From a checkpoint of a small transformer trained on Wikipedia: no biases in attention or MLP.
MLP neurons of a small language model. Each row is named by its layer, matrix (gate and up: input weights) and neuron, and shows model dimensions 16-143. Each number is 128 + 24 x the weight over its row's rms, rounded and kept within 0 to 255. Numbers have three digits each. A neuron's up and down rows have the sign that makes its largest values positive.
After each neuron's rows, "fires after" lists the tokens most often just before its 100 highest values on Wikipedia text that the model never trained on.

L2.gate480:117146127095066141118162084157150105153120109121123126115132120091095145148118134109148150122110140135115190171143117113165086138147109124100134126118155085100107147149141086107142137095091130177118123104074141153100095149158117109147141094124140113098106112125139135116145106126158100102108107158140156138138105102106134148159152141081125160139135110129161118122132169115156131146113
L2.up480:142145161115134153108159130132137097172140128113113163126097141152120182139119156100147122138123113077143117167180115133113159103161107115099158102144131112131096122097114143131129126146129117121111137067120153093138108120148153114129130144133108100134122145154183134133112156127167160118134128099106140080185161111133133175181150142142105099164132133140158167121131159114133153100130
fires after: " |", "1", "."

L2.gate117:132184153106157139127151155128154130113115159165095146104109123157094141145121091119112140123106141149065157125131127138115088092122135149073142123114130122128105142134124139151121119119072104134181135152100153131125104070101139116140177133106140146146149127111123141108098103091076108132144102145138140123116145155136118160120117171182105130114117158088128112149126111147116098171096
L2.up117:116154104138160120139152147121125114160138119149145136130141126130071119141103151106130130150136096125123181084096117132182111115147135101105133103137096061111092114133139101093133106137134146141105114105167136137103136133130150139123138125149160096112135119124157169125151095143135191103099105155175144137122065136119131126129169090157137121123120141144100089137132118162122124109171
fires after: " |", "-", ";", ",", " –"

L3.gate544:155137151115106135127124099131156100114191107105093112093123099116122133109121148109122108112115123131134124162099178090162099125138157116147147172118115124106124144137117112111103125098132137140087151136082102123158080135167123117127127099127143132167117112155183136152146172126133133119097071134103137131128105127143130119120152127164102099136182158121108143074087122134143131109092
L3.up544:097118137146158145092166156137146162096133165127142153150130102144152125128142124159201153132104174154161141132138115129099118136150108107105124143133110150150090144135091125149113095139165122090122118118112161084152118109178127124083185129123148150130171139094134130118129141108112082085147131122120111113120130115168176131155129092145123122089129145155116149142098099120107079164140
fires after: ".", "5", "2", "1", "4", "0"

L6.gate516:141175164112172125146124106140100140115107095163121150145113113167150118129095158099128150119093146101058133112149107140158142155080132143154109111090140123138076113110126149147143139132143121165134115160122149129115120121145111105158128090112153121130133093140119169162158148131093113178085079115157114200121077133125161149100145125141155137128133097097131135151126134160135139143095
L6.up516:148104102128072103130141092103129090128151136105133166105149178163166139113142146131134167123113142108133066076137111168155171110115121097147141136128126095132130150115127129138136140084151157102126125099155104145088155137146119142092140120156134109115141113113117119091157115093177182162131154120109110122138076162176086128156151109120134088174148138112120159101110153119099114074140
fires after: " ", "1", "8"

L7.gate257:145150124141137123127110153125075152153145135097117142145102121144164126110126093137126078129123108135161141112071135121129122111112088085141155074119165151148117132106137157127106153104152072181127135154158118156138115095085129175135109113111157117127144143114127151113117147107117177114146095092127123136145122117141146140116139162134120144139119136169133091145106118124091111157077
L7.up257:127138132154137130101128145096120118149132070152135120197101128163122147125124132149161132094121125114111166111116109165111146116106126132094082131115148174154075126124121105134134131113103119126095135131117123098133082125097119150112120151131156087136088119145160089105151167072163112133167132101109121192139145147139141099152124110125143106141092125140093135137126137153131148142116
fires after: "1", " |", "0", "|", "8", " /"

L2.gate349:144104136115099129162110141147141126100124131096123146074128142135146133148134165152161127142122149115112186155111122093129128133137126111107122135127119163096176152147133118173115102152124129112110114115109128111126159132174124124077140106170117107137162120151178127119111132110154111102100090121139143169166107153096113099117155163155142114114128176120094138132122111142138099168176
L2.up349:153158148138133112088165202142106091135093162148121125124107125164148155133135115165124069113121160164141106138122150119140116159187158118133121102115105119123124150100116106115070147076134160116147134115121155105158178158139138110143154110099158115113127129117116134113149135171174137138135103104115151115140149131093132096098112129140140081090122123152122169126100100157156108097116
fires after: "′", "5", "°", "2", "4", "3"

L7.gate234:116130112124176121119124103141161131122160146074125163159178135085130139149059157098102175159125151098166107127114136139090127138111140157141158118127126097102147096142140121144113140147133083142151062116144121147153132133167152140099103105129165181115147126116126094115108110127154145086080112091146105133115107131115132162081120139122138147079157101106140131120082123150143130131145
L7.up234:137101138138099101120119157160145128119076149147159140139134114125125126123103115140130125144114136137134127105093149137137099153140087127212123100087116159125108115128128122120129108115113130128116095096142159141108135186116107156125124179091138206139120087112101138144118156172094070134123113147156095136121146131150150122135112150159099124152105155091107125163113137112100088136124
fires after: "\n", " |\n", ")\n", "1"

L8.gate446:133162139183111138159135147154082085107106158106151139185127140120159130141112138157123091149116104138118119107129146073161146142107138136094148142122182091088121147184119151093111129144145158159078139126177126134140131123137104165090148128119133130116140122150147156135086104140156130137159103145122131114116106129101128131105161130086140157136131127126117091112087093152145138126121
L8.up446:111105152134130143156117133158121142128149171158125119151041104147132137090120131128129132086164121108163103116115086157145096152123104129097110169126173152144096126134118085099127154147126154147139119105128129127108132137114108121116132148112153100222188155113169130143125127141113098127129154070123126104150119123117092109140166130094113134135120144122126135141126116103141113118103
fires after: " ", " |", "5", "7"

L6.gate394:114140148145124101119164143177115141128122119097124104141109150137140115134114158118175113134153141142143133136137118111158130107100129153131132099108119077121160119140109144124090163130171156131119116129186116150131124066077115127131112096134154138090155146131112202203139129144157163124140144104116149103113140137151139183133116110082136142098114123119116137091130118120151152163128
L6.up394:120117120101117136113163162144113159188135140106144133144170130122121130158135122128125114082108167127156094148115181142121166097094134153150091137156127107145146122122095103127127160110145106075114178153144098151115133136111107106089098126088114164160130083101141141117118094130155140132082143129118132098091148126068124107153111155119150118155137103152116126148111119117114162103096
fires after: " ", " G", "le", " War", " rail"

L8.gate305:137108136098124140172118106199131137139120105110098156103137186110083111127103115120111130148091134079164158163177121102119119120166144118139139156146134108130138127148100172144150117158108126117159160114160113126145095140157113156150140108130115135132103154155119128114112079131136156096141109093121112067134090107116099123112132135115164129100157125137113080100108169136107100090146
L8.up305:099138125155138099124128154171098091167111106104092109074113091167095128139122088138113154105072125096153118150169105102176148119121090128127105130123119124140187125144166120135122135108129129134142132129142101131161163118121151136105153122155158133111113124154131102078151126148135116153121114148120088132165133093132153151129127111116125137108166089122165145132155107136147108140142
fires after: " ", "1", "–", "6", "4", "3"

L8.gate548:142141151147142148093138097154134117182162153133089128122099115110101106104121154151164130113148093126157166163156123134160145142164153133142117076153111112111133089124130132115138164167146124169132112125140115102150148117112157129087120137148122135091101107125121166135144130129139102133123109152107115130080065128144127159098173149109164095102151135135169129144117180162123133130134
L8.up548:165130149148147120143132149138134101120161135138143119124125137111147119098121142118124129137118165134091144123183123128146144063176143100112126127126158121099143115117137166108116072118154158134127166118147142124108111143125142102105160145125174123126121127139140115083143160146109151133121136089176147078128158145053149169126138082138137129127124185101092164146159132065126095103137
fires after: "|", "-"

L7.gate144:152097166093131154163116123081135136119135129113118187137136139172151125172142138080136131104153124106094167133131167152129111146141131126094079118130130112109133151164123132123078122112113120123119126112142125130133143162134150129136103145099150170112115120121166135148154123133128129115128180136141098144123148163138144207113123141160119166171164136132107093105090118133181146117073
L7.up144:093112126166173188117082166143137115135105164113076105147143127142125149170122126157128136140104148126124141111157211145158140143093122156118120176121130149114161088114141133116152128095142152148124095134127153120148119117092120148135118093143185099114169095161143104177165094113146181110127142115101141149102112146139113132128131153088107086115140138128116096108141173137130126133121
fires after: "2", "."

L2.gate73:129122172148106150168129140153142117090106149126143155126142120139115135133104147113187131130123171141106120101130137114108103123141093111116091176125118101125133143155108125084146105120123128080133131149103173096096139145161123137134113146124152082161150097137179114098134110097119128134113097111163124112143101116116143121094180152109120127143168096118163163102099080114161131122162
L2.up73:136118167130131150184158111132101113120141103094153168088129101120118160093105121141174136146161107145076080126117138121115133147131123133159147107134123160128148145148140140143133115126152156124117122133110194063121118137134078116155140128132117119175153122125132129128119152141107142159146155118175121157148114099101119105090114170122142159111118096161103142147138144099110126108100
fires after: "4", "5", "3", "0", "7", "6"

L6.gate338:104089109117097128127138065128142130134140170105134119147098123144144146111075122138119133142145134132100164137086121115148107131129125179187165140177097128129161093138129156118149151110137098128152126081134105145134131161059174147165108135131112111105145106112094178097126130111106125127145098106126119098115128166140147131110152164101136103173090126126136106107127109082118180120127
L6.up338:128144142196139148146126144133123142136089120147141139094139164112122145124100094109153171110121120120107114095116091137139139148169092132097139147104151130107135109103163080090162134127133118126145144137110109133133123149096096124127123107136161186095098087071116088134138146174161126110114139137165136129127144172177120117098121142135099134119125114148134093142145116145138137150181
fires after: "\n", ".", ".\n\n", ")\n", " and"

L3.gate125:096092188123120146160131086138195133094139069073151119115092142103089096143069138145159121120140128121130130097118143143159127122132129150154151160167151127146115085136091155113143126110101095142124127077135111127162118133155110090109165145144118128162113120117156177114161100122162104111106136111131150137125142106142114136162104122116130133128159147119146119103102083137087079122108
L3.up125:124162141149129156136113081190153113175123142132096170127139158158154103156143092133121143101152134104171126104101115125085122166109084113137104066109122148172103102168117143136148099127138126141153107114129143134137123150105087101134098179157141127161155140143119124126145083144086171162153145105153086151120150142123127134118175123081142147139098138157130109135190138106106120133125
fires after: "0", "7", "9", " M", "8", " K"

L2.gate592:175146097103098139110168131124126135124125162114144150128122115135067162170108146097134092159121119112141158124132114101093123150130124094113113123195125121118156153139116104129130133138130132124135151129141126142143122134121092107101157134153182131159114111119131118137150141128202123146108113153156083106115120156170107141107135146178121120111156123095080122148156115127136164146139
L2.up592:116127131096098126123158120147119170116112141122138174121132129129134124163154120127121130167129137082115176132182117126130142107133144108088116130146154165105117156129095143128173150200182137101112158106113106141168120108133159095121132121135161107169137107169122122099107128150147103122137098108103111113148112161140149186091113123150122132144100170122112135148121113128157116121137
fires after: " |", " in", " to", ","

L2.gate47:183130125175111142128167123146113123142136131122107108109156105094120114120134143140121124157138144105162162121114111150141104117162102156156150107125158193125140127162141094101130136124119144122146123182114159124156152101144144139127131110093097133131085183104142125147128088169144134141125149130128177159113083117127135123164095134158136124090101151140126117131160129093154134147158
L2.up47:139153130136168138110153134161095137101113172113137115102108151162078143110154107156127116139122135099206158084106140139176052173150171137128139135149119116126116165135128144161155135107146139159120116145096169130095142122115144148136160145130136103169115132132173128106133184132150132105156146115135108105155139121091108104125111137070116114110124101115117111099119133121136105164070
fires after: "5", "0", "8", "2", "9", "1"

L3.gate198:169113136092120147158142092159161113085126101082091148138109119144123131100127119146154147142120120129137135063140118149148105099128202105124143134123129150178120124164144105138129121138163141156139130133163136113142065120095105105092129123142119120120130107131142148147124108140157162115100117109166155132130116144132145140145075123088103105173106153127109153132140097126118110129151
L3.up198:143117116142120132138122134174087151122120139126102167147100132127159128123156109132160143149079103116124150117147112148115088130103137116068139107147127152133119106088116116164102115113130119151125136140088185130178116126147096112104178113102153118121173153094139124159110147153136142158157141102122113147109166118152126101122140143088112109172107117129167129172103115119069121174092
fires after: "0", "1", " Ros", "ab", "9"

L8.gate368:154119132163146160149164122108091132157105154134110102130076114081132109169079103157110098089145105121117125131106132090166127153112080095138110142144092130151128069162120170108128112169106153102119146145171121153117131052133146078134104141136136141144127133109087117114085110126088089115150113127092134103129116129162157173144140151102119145130138119123115119129142098108125128117096
L8.up368:153150131092160160132108139104133124093095125137162087103126139154130090105130141116138136135122137082088093147150151097139149123132127131167138105096142156115120107146175091120158103142128141096099166101116116099104153137117098120112114126132104091162108112128172150105185124126143090143140105182110159136134114130148107130164118126165120110072132143102131127132159127153118103136116
fires after: " |", "|", "2"

L8.gate477:111141155184128128141126134099151100121156124129125172139146123113118121111144152107130134103113097114080091108109100126140126036114140104135116119128128086126124125158104128131129133131152121083137083198137129090131127132154109080118124126088128107140129138174160131139113136121122160100149105167059119123115124117142109108120148155098147116149088127136119110152134128168094124135072
L8.up477:172132111104106120109135163112155114168126145110109170149142119065145120099121133194091115092170153163121102126116099171149098138126154124114118102133141167113118090111138106118155144091138153148122115181158145170108119149112120150144107099157111110114138134136098178186099136122162131153122121121146115177107122129130121075119159143137128130147130129131109099144121108150146154142129
fires after: " |", ",", " "

L6.gate171:100139096135151149109115122104106159129122120133124157171128111124125144145102138133160109109127138135139112115128137129106160130097127108134096131096147109118108131124141175150147097105137173168150102121155142170103101127120094164140128174120164108143144150168109129121155138132160218131152110146176170159143133142145092129134165138144152115196092139123136130121110138122114123139101
L6.up171:116143125119111151149081154111142102137112115143108121106139083130145118124144101092146140159134137078161098121120142107144163183106113096131132136149164197122098169161102111142060129111100097088157112101126145152122118110154109136102139156133107103155157106146123169126142150104124163118111070152088129136097114138136132142145146068119145150135088132131115083101134145136141112152111
fires after: " ", "2", "9", "4", "1"

L7.gate455:093178149158138131130104137141136113166097127109139101112139194070099100113136141164126128093091089153129158108096129122167106133106146138156125141153124111098171116122137097099131140146130162159119145078122117106118149145105121146098115154133131115138164078160168141109106121152110106101087102116113106149133102141112148122091138139122110164131163097133151094103148160168154127141135
L7.up455:148179140147116113140155104152133137120112116115109139070118167101126143137145116137134124089108104101131139116175115092135141173140105180116100084112079141110123112118149095096107109160129129166085118134127133132126156080133096151115077137143142151173119108136136107127099138183082148162172116133156153132092127161133146134143161103130165156144125106164088123131145161127112117111104
fires after: "2", "|", "8", "0", "9"

L3.gate347:131112157135115087110115141164168145111135123133137157114120154117111124170116109125151124109104099092131164089103127141122077140104124116121108110134137127125135118147165116116112106152151093184136117116127121146094152111151096158107103163178101151087119136088140131108168145128133137087091103108105114136111128107132109081110135126126111062206121096134148099167125131106165128115101
L3.up347:137185125167136109098148144152113135146096158065131106151143150146140106098114141134112118068143145101163094138129198098122124123133116142135093120074135146124073105143121130136132156120115145140088111136152152079152135103125112112112102162106160174112113147158102110088106114136132136139165118157084127128096151106135141141141112105105161097158120126121104108143098156116141155107154
fires after: "9", "0", " was"

L3.gate351:150160144128091113129117171104156127096176093126111118143132123148138140115130131144147066128104110112103108125102119112151109139148199153116136137135144107090154155150145165104157126097103119160097158146163149121117162130153128118145158100114103095174139121138097148148137103106159176139088127119136106147157099148114121118097134212107186108129108116120122090133147094141109134124152
L3.up351:174117148132139146138131129110125116133132084115184092141149139116128132124096144096083108129070124122134106155165146128162125124131167110115123069087105123136114120144130135079133156152139139114138118107128115128175102129108158096134165131126149177130120120146170094096172134109129155149148126146138123100141152122194111108114111165128134111141164098173117139117129082177124114140106
fires after: "0", "5", "4", ".", "7"

L8.gate612:147127118114179159153111116140093090139117167123094165104109145116102150175094140146157123141089144104158154107147086147127155181184133128136127144138147116136160105120148140105123117135095102125101130083127125118153130154114151152125111133122113122121133126134141150120139125150111102128148119152125108125133057126119144176120123116123137114146185136166115089129129164162138086147117
L8.up612:133119182135131160159155134107139119116107105134145163150093103149089099139122136076112099102145130137077121175159127128173123126113136104160117128156142140150125102179143118095135143105134185149104092134148112129117112124114139114131101125089143131177085074119101152133102117138092112124102138135164163106170084115092131144120122110091118150163131104141183117143169115140107110121148
fires after: "2", " ", "0", "9"

L7.gate65:132157151081071136143105114109122088147112140127110125101105146173110132126060128166122162138114134117202137135129143147144097118135140125128102145140120122110131132146130099131127129106117114149124109129119153125120140126077131177119151098119142150134100142134124127099179161156158159116144126092137076138117101121141155111084119127116146138178117093133183109142122124158168116130123
L7.up65:144117080125110117108156122137098098118174124101113129130111122130112123122193134148130111116156151119127128150151158103121116178129075139127130133119152135101098157154152105116152157137101117147093108164125170123052139100137133111139094141125115174105083085129134096136124147107144157157105098143126112073124130158093120136113175110100113118121119143109162126131091152104118117091060
fires after: "9", "8"

L8.gate281:160149120105135136122178115112136127134139134146092171103121116136106108133090107117182137155100091100134137098110109152148105189130101091098143120140149137135113094149100103109120121111091098175163137115139122097102158127100123137124173131134178144147135099115132139139127145128126135128152073084097127091119126145099079134152132163123128132149108158099128140168109127146103117143154
L8.up281:096116150161151142113098127157143141133099125129157150103119108099129134173129109118121145129119119167083138134081141119165144138120098108132163117129122123120121115132080131174146120140138079162084103143118154125108125118128138116098136131158157158150145101170139101124172155137140112092106117107109138069118137158128160126104115144146088155147117174101107144122137121128126138141169
fires after: "-", " |", ",", " J", ":"

L6.gate566:120139112071106128101177100108157143128119152125101174097129149110079117124133157088114130099102139119059162107085120132173144135129115070140122075134157100129172140116107135085117097142140118177103097113121131131162135108136108118120096142146148110118156118138117139169092107142111116110106092173136163173128120127144117129122149131139156143170126128139117114104088136130084158131146
L6.up566:111123155098061146088148128102125130190107099185127117117137119133100136104115153095120146135141116101127120122101144155143102118141122148139166127129112122130098114132083133129156171097151105070072130151131134108123105113130126096150135069090144092148120122154135115096120137105160119112083154137103165120130178159151121155135163133123156171109136150111122148153098121149099128104155
fires after: " |", "-", "|", "="

L2.gate156:156106141129138095118137154149124130104109141115122139139086108119118141165111108137159158136113144152103124149114125121116096115144138129128109119167158130130122144161166117141104111158128088144118102143123169064137119075144127145146139132138156154133132106082155110129126103154172128115062056114101119120130105180151161171135147126110125123108128162114136136075130095146156119162134
L2.up156:128108127164151130103166150136090082132099165151133137158164136150133142161144116127131144148112111118159120163138143100118142108135112088118156129070113119104122113135140093174146111167182105143095111112125154117147072126170126150136126134128130159122104147137160106145114115174125121116132108133096116137151174119142125089201108107140119122134115134103134105101101116133132133116172
fires after: "9", " was", "-"

L8.gate285:136098138117105132120150102134104147133123087149109125162106160108090115158113108117159126102138130113121141153136131138123125098116102135117125144095171185115096135134125110180139151144146156159101148134170144124089158161077090142114092115152133093126163156104156131140120111132135157138123120145122147103124136144138147105084156169106180157159113143068151122122151158119134186155103
L8.up285:177090093172132143127116151099135112142124141147133106161126149141101112090135158142123155092157122100120131141122123173135159074173101123134117157117115129139148138136146108150169128139143209148096131106153141155096138124171117140146135165138139102086131140137159119128095133142137108113132141169121126121124130098138081132152155095151140095148137159145094166109128108074123129140123
fires after: " ", " |"

L6.gate13:122133132140121124139134053144139105120087142138043123117081145159178109143113095170140134159128129132137125132069105105106119119097136119154115127108120114106132139162137111124120149143123177122131134097125065147128127135146096145143103157145101154106115076146090156134168144123133134116165100155100096146119143111091114171149128113140108108094126124140122075125132139137117094143128
L6.up13:105122140147119145161141115149106124150157146152114095169137113111124136135084132108131114109157117121151168134137208107133132113140163163164124155155132131090170125145132135125126109123084149083148129114146133133160147126106155100132082100088084141108104132142091088135138103143142116148088084133139116089080075149110155125104148125143139098137128107154154093082139142085154149183111
fires after: " |\n\n", ".\n\n", "==\n\n", "\n\n", " |\n", "==\n"

L3.gate581:145111157071080122157136090157136085104133107057135138097090123139146115129130145125102102115093146135119118150146147116107111079147142106128142134158132154114123101122109116146163144151094149100095128146152115169127154121188149145125124127122143112140122135135092133166067085103131152161097113170139110108122121102129164155130126164155148150120101131100139121080103141138155131118119
L3.up581:152137086122138138136091124123135125133109113064145128181158113108078116124102132139109130092106071113137118157123133137134110150157164124114117109104119138130130119146156140165096146084158123137090130159142110095181153144162170113122153143125113093071132191156137119183118127134131103150133114116133110117098134119151119139113100174110124162113136098138135141139102098159132162131166
fires after: " ", ")", "\"", " |", ":"

L7.gate208:118121099123117114157122110182165169148106151139123184149152087132118128121148077123132122126080127111135136092160151121140144127107145110154095143142098117146104122152096187109112118082163146154139118120135165145141180186059118130134108089140137141125113073106114141149146156107156127119086131067109115138142133077141144120115100123115133118139143141119129137122112128126150119154105
L7.up208:139159143103168113144112124128134136102108064127124151095091140114092159163097152100141181117082139088105112112119162151134088137140110111146132127126109100132126131136141104104162144146112057147137112107127134123116100154108140184188146112155134105108170129144143124147156137114169145146119112124190106164172114147167161116125147145107134133131173144153148147090123099122132141114125
fires after: ".", ",", " ", "2", "4", "5"

L3.gate231:117105099140131110154134091154115138122131168108102155128098095148152107166111156110132091104156114092157108083142120114124136108127142093120131135145149144137108168140102129136120122126105115099126133090132139118116157134184139122113122119165107140160143103163148099136126145094130128169131114137132122090130114173159170171122134109122104136134134125132142108117104113188174113136152
L3.up231:120178103168106108142124139117062123158094163142111085116130135134113131143116108081118130107113126162169094137132132133115143124146124133109137124134134094103142175102158142131147118087114120119136138118151131143126152144102108170119135132179096125112113124147157132092134123096126153168133130123147117117105104127134184140091105137136157101150143138169108102176170118086114133100078
fires after: " ", "5", " P", "X"

L7.gate329:149142104105102097167138117076124130129102143127131137143118125113080126139110099114158157129170096128115140120147081096100135114109126114071157118096128140100127113151100172132155105083088147156126119145129143131145160120113160095085124152132139124062125107121138159154139183145133119136107126111111102152115134157132117154103135144139102137143137122123131081062129188133093148142124
L7.up329:121128144109133137124135155136105145175113129117142143112119137109099092111114111183095136114127121136110127146103155117142188089110080104123127155144109091122117148116129117118208099127158153117144132090131154118079110107124107150127138104087166120127115127135119126144107133117113113111106124102098146163125122159146144086121123129135109146128115142095150082114145109144115155146111
fires after: ",", " |", "born", "\n", ")\n"

L3.gate113:122133188144127126127158096150127117112097134120161158097118122103139128095164158155149112123111118112131138110097143054100191120122140069112108104097140120137102109126129112108176123112150099119133126117167120132151130138130082144078127146115138122145125119128118129155120143155159089145125123139081169119124117128149127128155139146185131109123130115112123122122122110151122163090152
L3.up113:124134111111115142132123103143109105165132131097155107124099093094115156110100150135151103067110115093145100117094112170151146110142133094146112114140126145112115169125144147121172147164120143156122152136168119128147098151101131134163157121118096096122073138156121120146094143135176128173088144156156139073157148120133112150118135109098176145113088133143153129110111114134107142091097
fires after: " |", " ", " Pl", " G", "y", " P"

L2.gate472:110121150144125182172142144147109143151124097119134145129141135084121097107137161133116105178142160130127118112134114152126163180152140138165153136138084149134156133152149127143107093139123150131148153100128082144079167141152101137099155082156148144089127131125128099150127120102149158168119094147135121129108156111127143166097162164115119134101126156145142171127109074105148109138075
L2.up472:142127129163127173111152120130099153112147106133146154141107123081158124118131157125104114147172135139109085082097152120123101091123121103155167087131107134120121181109126133100114107082122177107109104121140139161158153144150134149116114148144125162124195116148135101161131061154091144142113113161151115141131134118169095125134171152137121177095117132092144149123114121091113134106133
fires after: "6", "5", "0", "4", "7", "3"

L3.gate107:112085193148108131153134146123159117112110110152121155140130132107101121101159162102132100111127153171085130110109121113139161156116140128109105131099157154105134155131124118129107106103149130146135134082126151119143081168137116116083114133209137092101130161131137143132109101125106115130167071150193129129146128135148118100141146152118132117121152160103110150149151107138137098121142
L3.up107:107149115120134114103160129142144107140183119091142126131119132142131102138094140110099091103146135144138108129152137133182143135139159090174137157074118123148105129118096126130129082100172088135086134143080163152157129148106147104084128112127139113134109106180127125119144129126097175140136117131154093113149149149163121117106093161127089118120102110166157098107100142153107127170082
fires after: "0", "6", "5", "4", "3", "7"

L2.gate460:124157128143145122176136098169121141146120139076124150120104117137118158145141158109133117093127118105101124119129136116143112122147152105124134118148134174122091173165112114124107101112146092185127180108139167147115179123105089149127083126164110125169138125158139184111079151120121141136086101098144135112124156120142144149116132106131115137154124149128103108089141126182107090150112
L2.up460:112107153115133128125123113127141122166130114177071133130145141089130185126118109143138139061093143100099127156143081111144094150111129096133120131148118143148129129140102122059158091111110105107153122102129144126128158101157073146129090136156141143093095125131099128109134135123121115162123123147139138095166140134116122074121158124094149117117168131131107122115187127128124102125104
fires after: " "

L3.gate77:137100116119104143151111134126083150160094099091127117087108139089135128148123131147112114109095082120132161118122149091067124120107165119129123113173089128133131145184125107119131081155122153085097170113160155121090119148159104093140146155124161103122126137138134087119073105130128125132144078139119134124111085161116116155094122145095149167106140155158159136110121119095154117129094
L3.up77:145128132118163122132146118128099130156091098097194168111084133109132127145163137173121130134153115096134136127152117151105144103113120072120134142127128132132120098169109119105100102186140148118133151117119100164136119133135168154151157178149147109140158110134129134109139139135130079144147125140179120092086168121154131104131135140075090129108150123119146155144128083129124122104135
fires after: " |", "0", "2", "1", ";", "3"

L6.gate522:134143110147118159118118109140152151126137142110097146151145134125139131157183143131145175084126151139097128144158110136124141161095118114147138102097135126128108105173138152115139112129159094153084131109124134133116130146103143127122093144118124126121167105130145175155149137081137097134135141123099139131151107151169083118072149134133173113154163157136051082108138141128135167161112
L6.up522:111133178122177107133150144130155146157161174142087122129144103111146124138113150112087132137132125082110118114111134101169147139103108082102132124124114186147139152174153111098134118127110138186100126094103116167121165146151105144128076162158155117139148110137093147140125169162124129129124143142132165125123104112139147145156158162142126162154137147120129101050127152129163134105123
fires after: " |", "2", ";"

L3.gate397:130129113115136144140097098134140099128119163120146146097145153115131117142120100147093130156108081121160134126143114130130139122165153151132098142154100124119121142133151149138146133154158112138172127165102101133143097115098118154129087123159142132129118159159110136119135115120126139062082078150107083135148105134132148124129126132141078115130111144148118088126161150184118121053166
L3.up397:150100145150097170134097095110146112141147098134119117157135149094141164123123136140138105116091126121108140160166158113148110128143112127106152140158127129139130109128130134128112178119092115121214090107127143080078132131142165140112097137147129154152145164152146139129141129086075150111142122145073105102122115107114125166157141105108167094131149100111102118091108100141146133136113
fires after: " (", ".\n\n", " \"", "\n\n"

L3.gate505:144155148115152154146115101171153069158099143093132131150114141124115151123151107155091103139136099164105172116113141117116137147150150096119147115137153183113158111134103161117171106138097137175162109124154132167147099133088116133124109155123115165139088133157105118175115150101142110151116149149161160143119107148118166142092136120129157155135182153092123111127140165135126157100121
L3.up505:120151123164137124128122128139137126158109151168125159127118150110105155137090153118093128073110112110141097154134134068120138098147102104118146166133143156157108097088083138174145122163118138141075142177129164108099123159135139130139168124098129118176117149181158148135149170115122173117119174120162142136169106102066118154111165135130146110104125164134091143141121120155110105121125
fires after: " |", "-"

L3.gate297:165097168098121117120119072171132152117083138154156177103106093095117106121158119128126096166103132112119136157105107127148143163152139142117131101126146104137091126116124096130159118101121076167128096108091111113130158116134125129120116153169195169148094117076129096142137144127148116113111098161152118138108106168161107092135113136094132147153135104136170114101092126108146110121109
L3.up297:136145134127130090125170170127150151126129148140089126190153101105123137141152132116139112126103135103161152149105109059134103129141135100146103122102127148133126105139128074136091127138101127142117109081117099108133129134130139128059096152114167149104087119152091103122132183149143138116124155133151118135106178143129121131150088093108141099122103150098121112136131148079161109117137
fires after: "9", "8", "7", "6", "0", "2"

L2.gate209:156110146111128139126135141107139142149143143147135107120109108135149168179124142095109125132118113109136158145092125130146094110110126112155153150172081110092140119156178096110127105123160134083080133110128189165123156170151117160134099089076166123122141131149125154138085122125167140136082095147100136143145121095134080146125132137128126147170144150132156116086096090127118136148127
L2.up209:134109144147146154135126128158101124129123130136158157098116153105147154114151117188104147082147109120106158131128100123119130136095170142125117127123131153092101132149141101136098121133149091134129133112114121116145108136114135144166168131140084166099120102109164178109115171092164110104155141155157120150135171123161108156111131126110082121132102099117144104108152123129107170077095
fires after: " |", " the", ";", " C", " a", " second"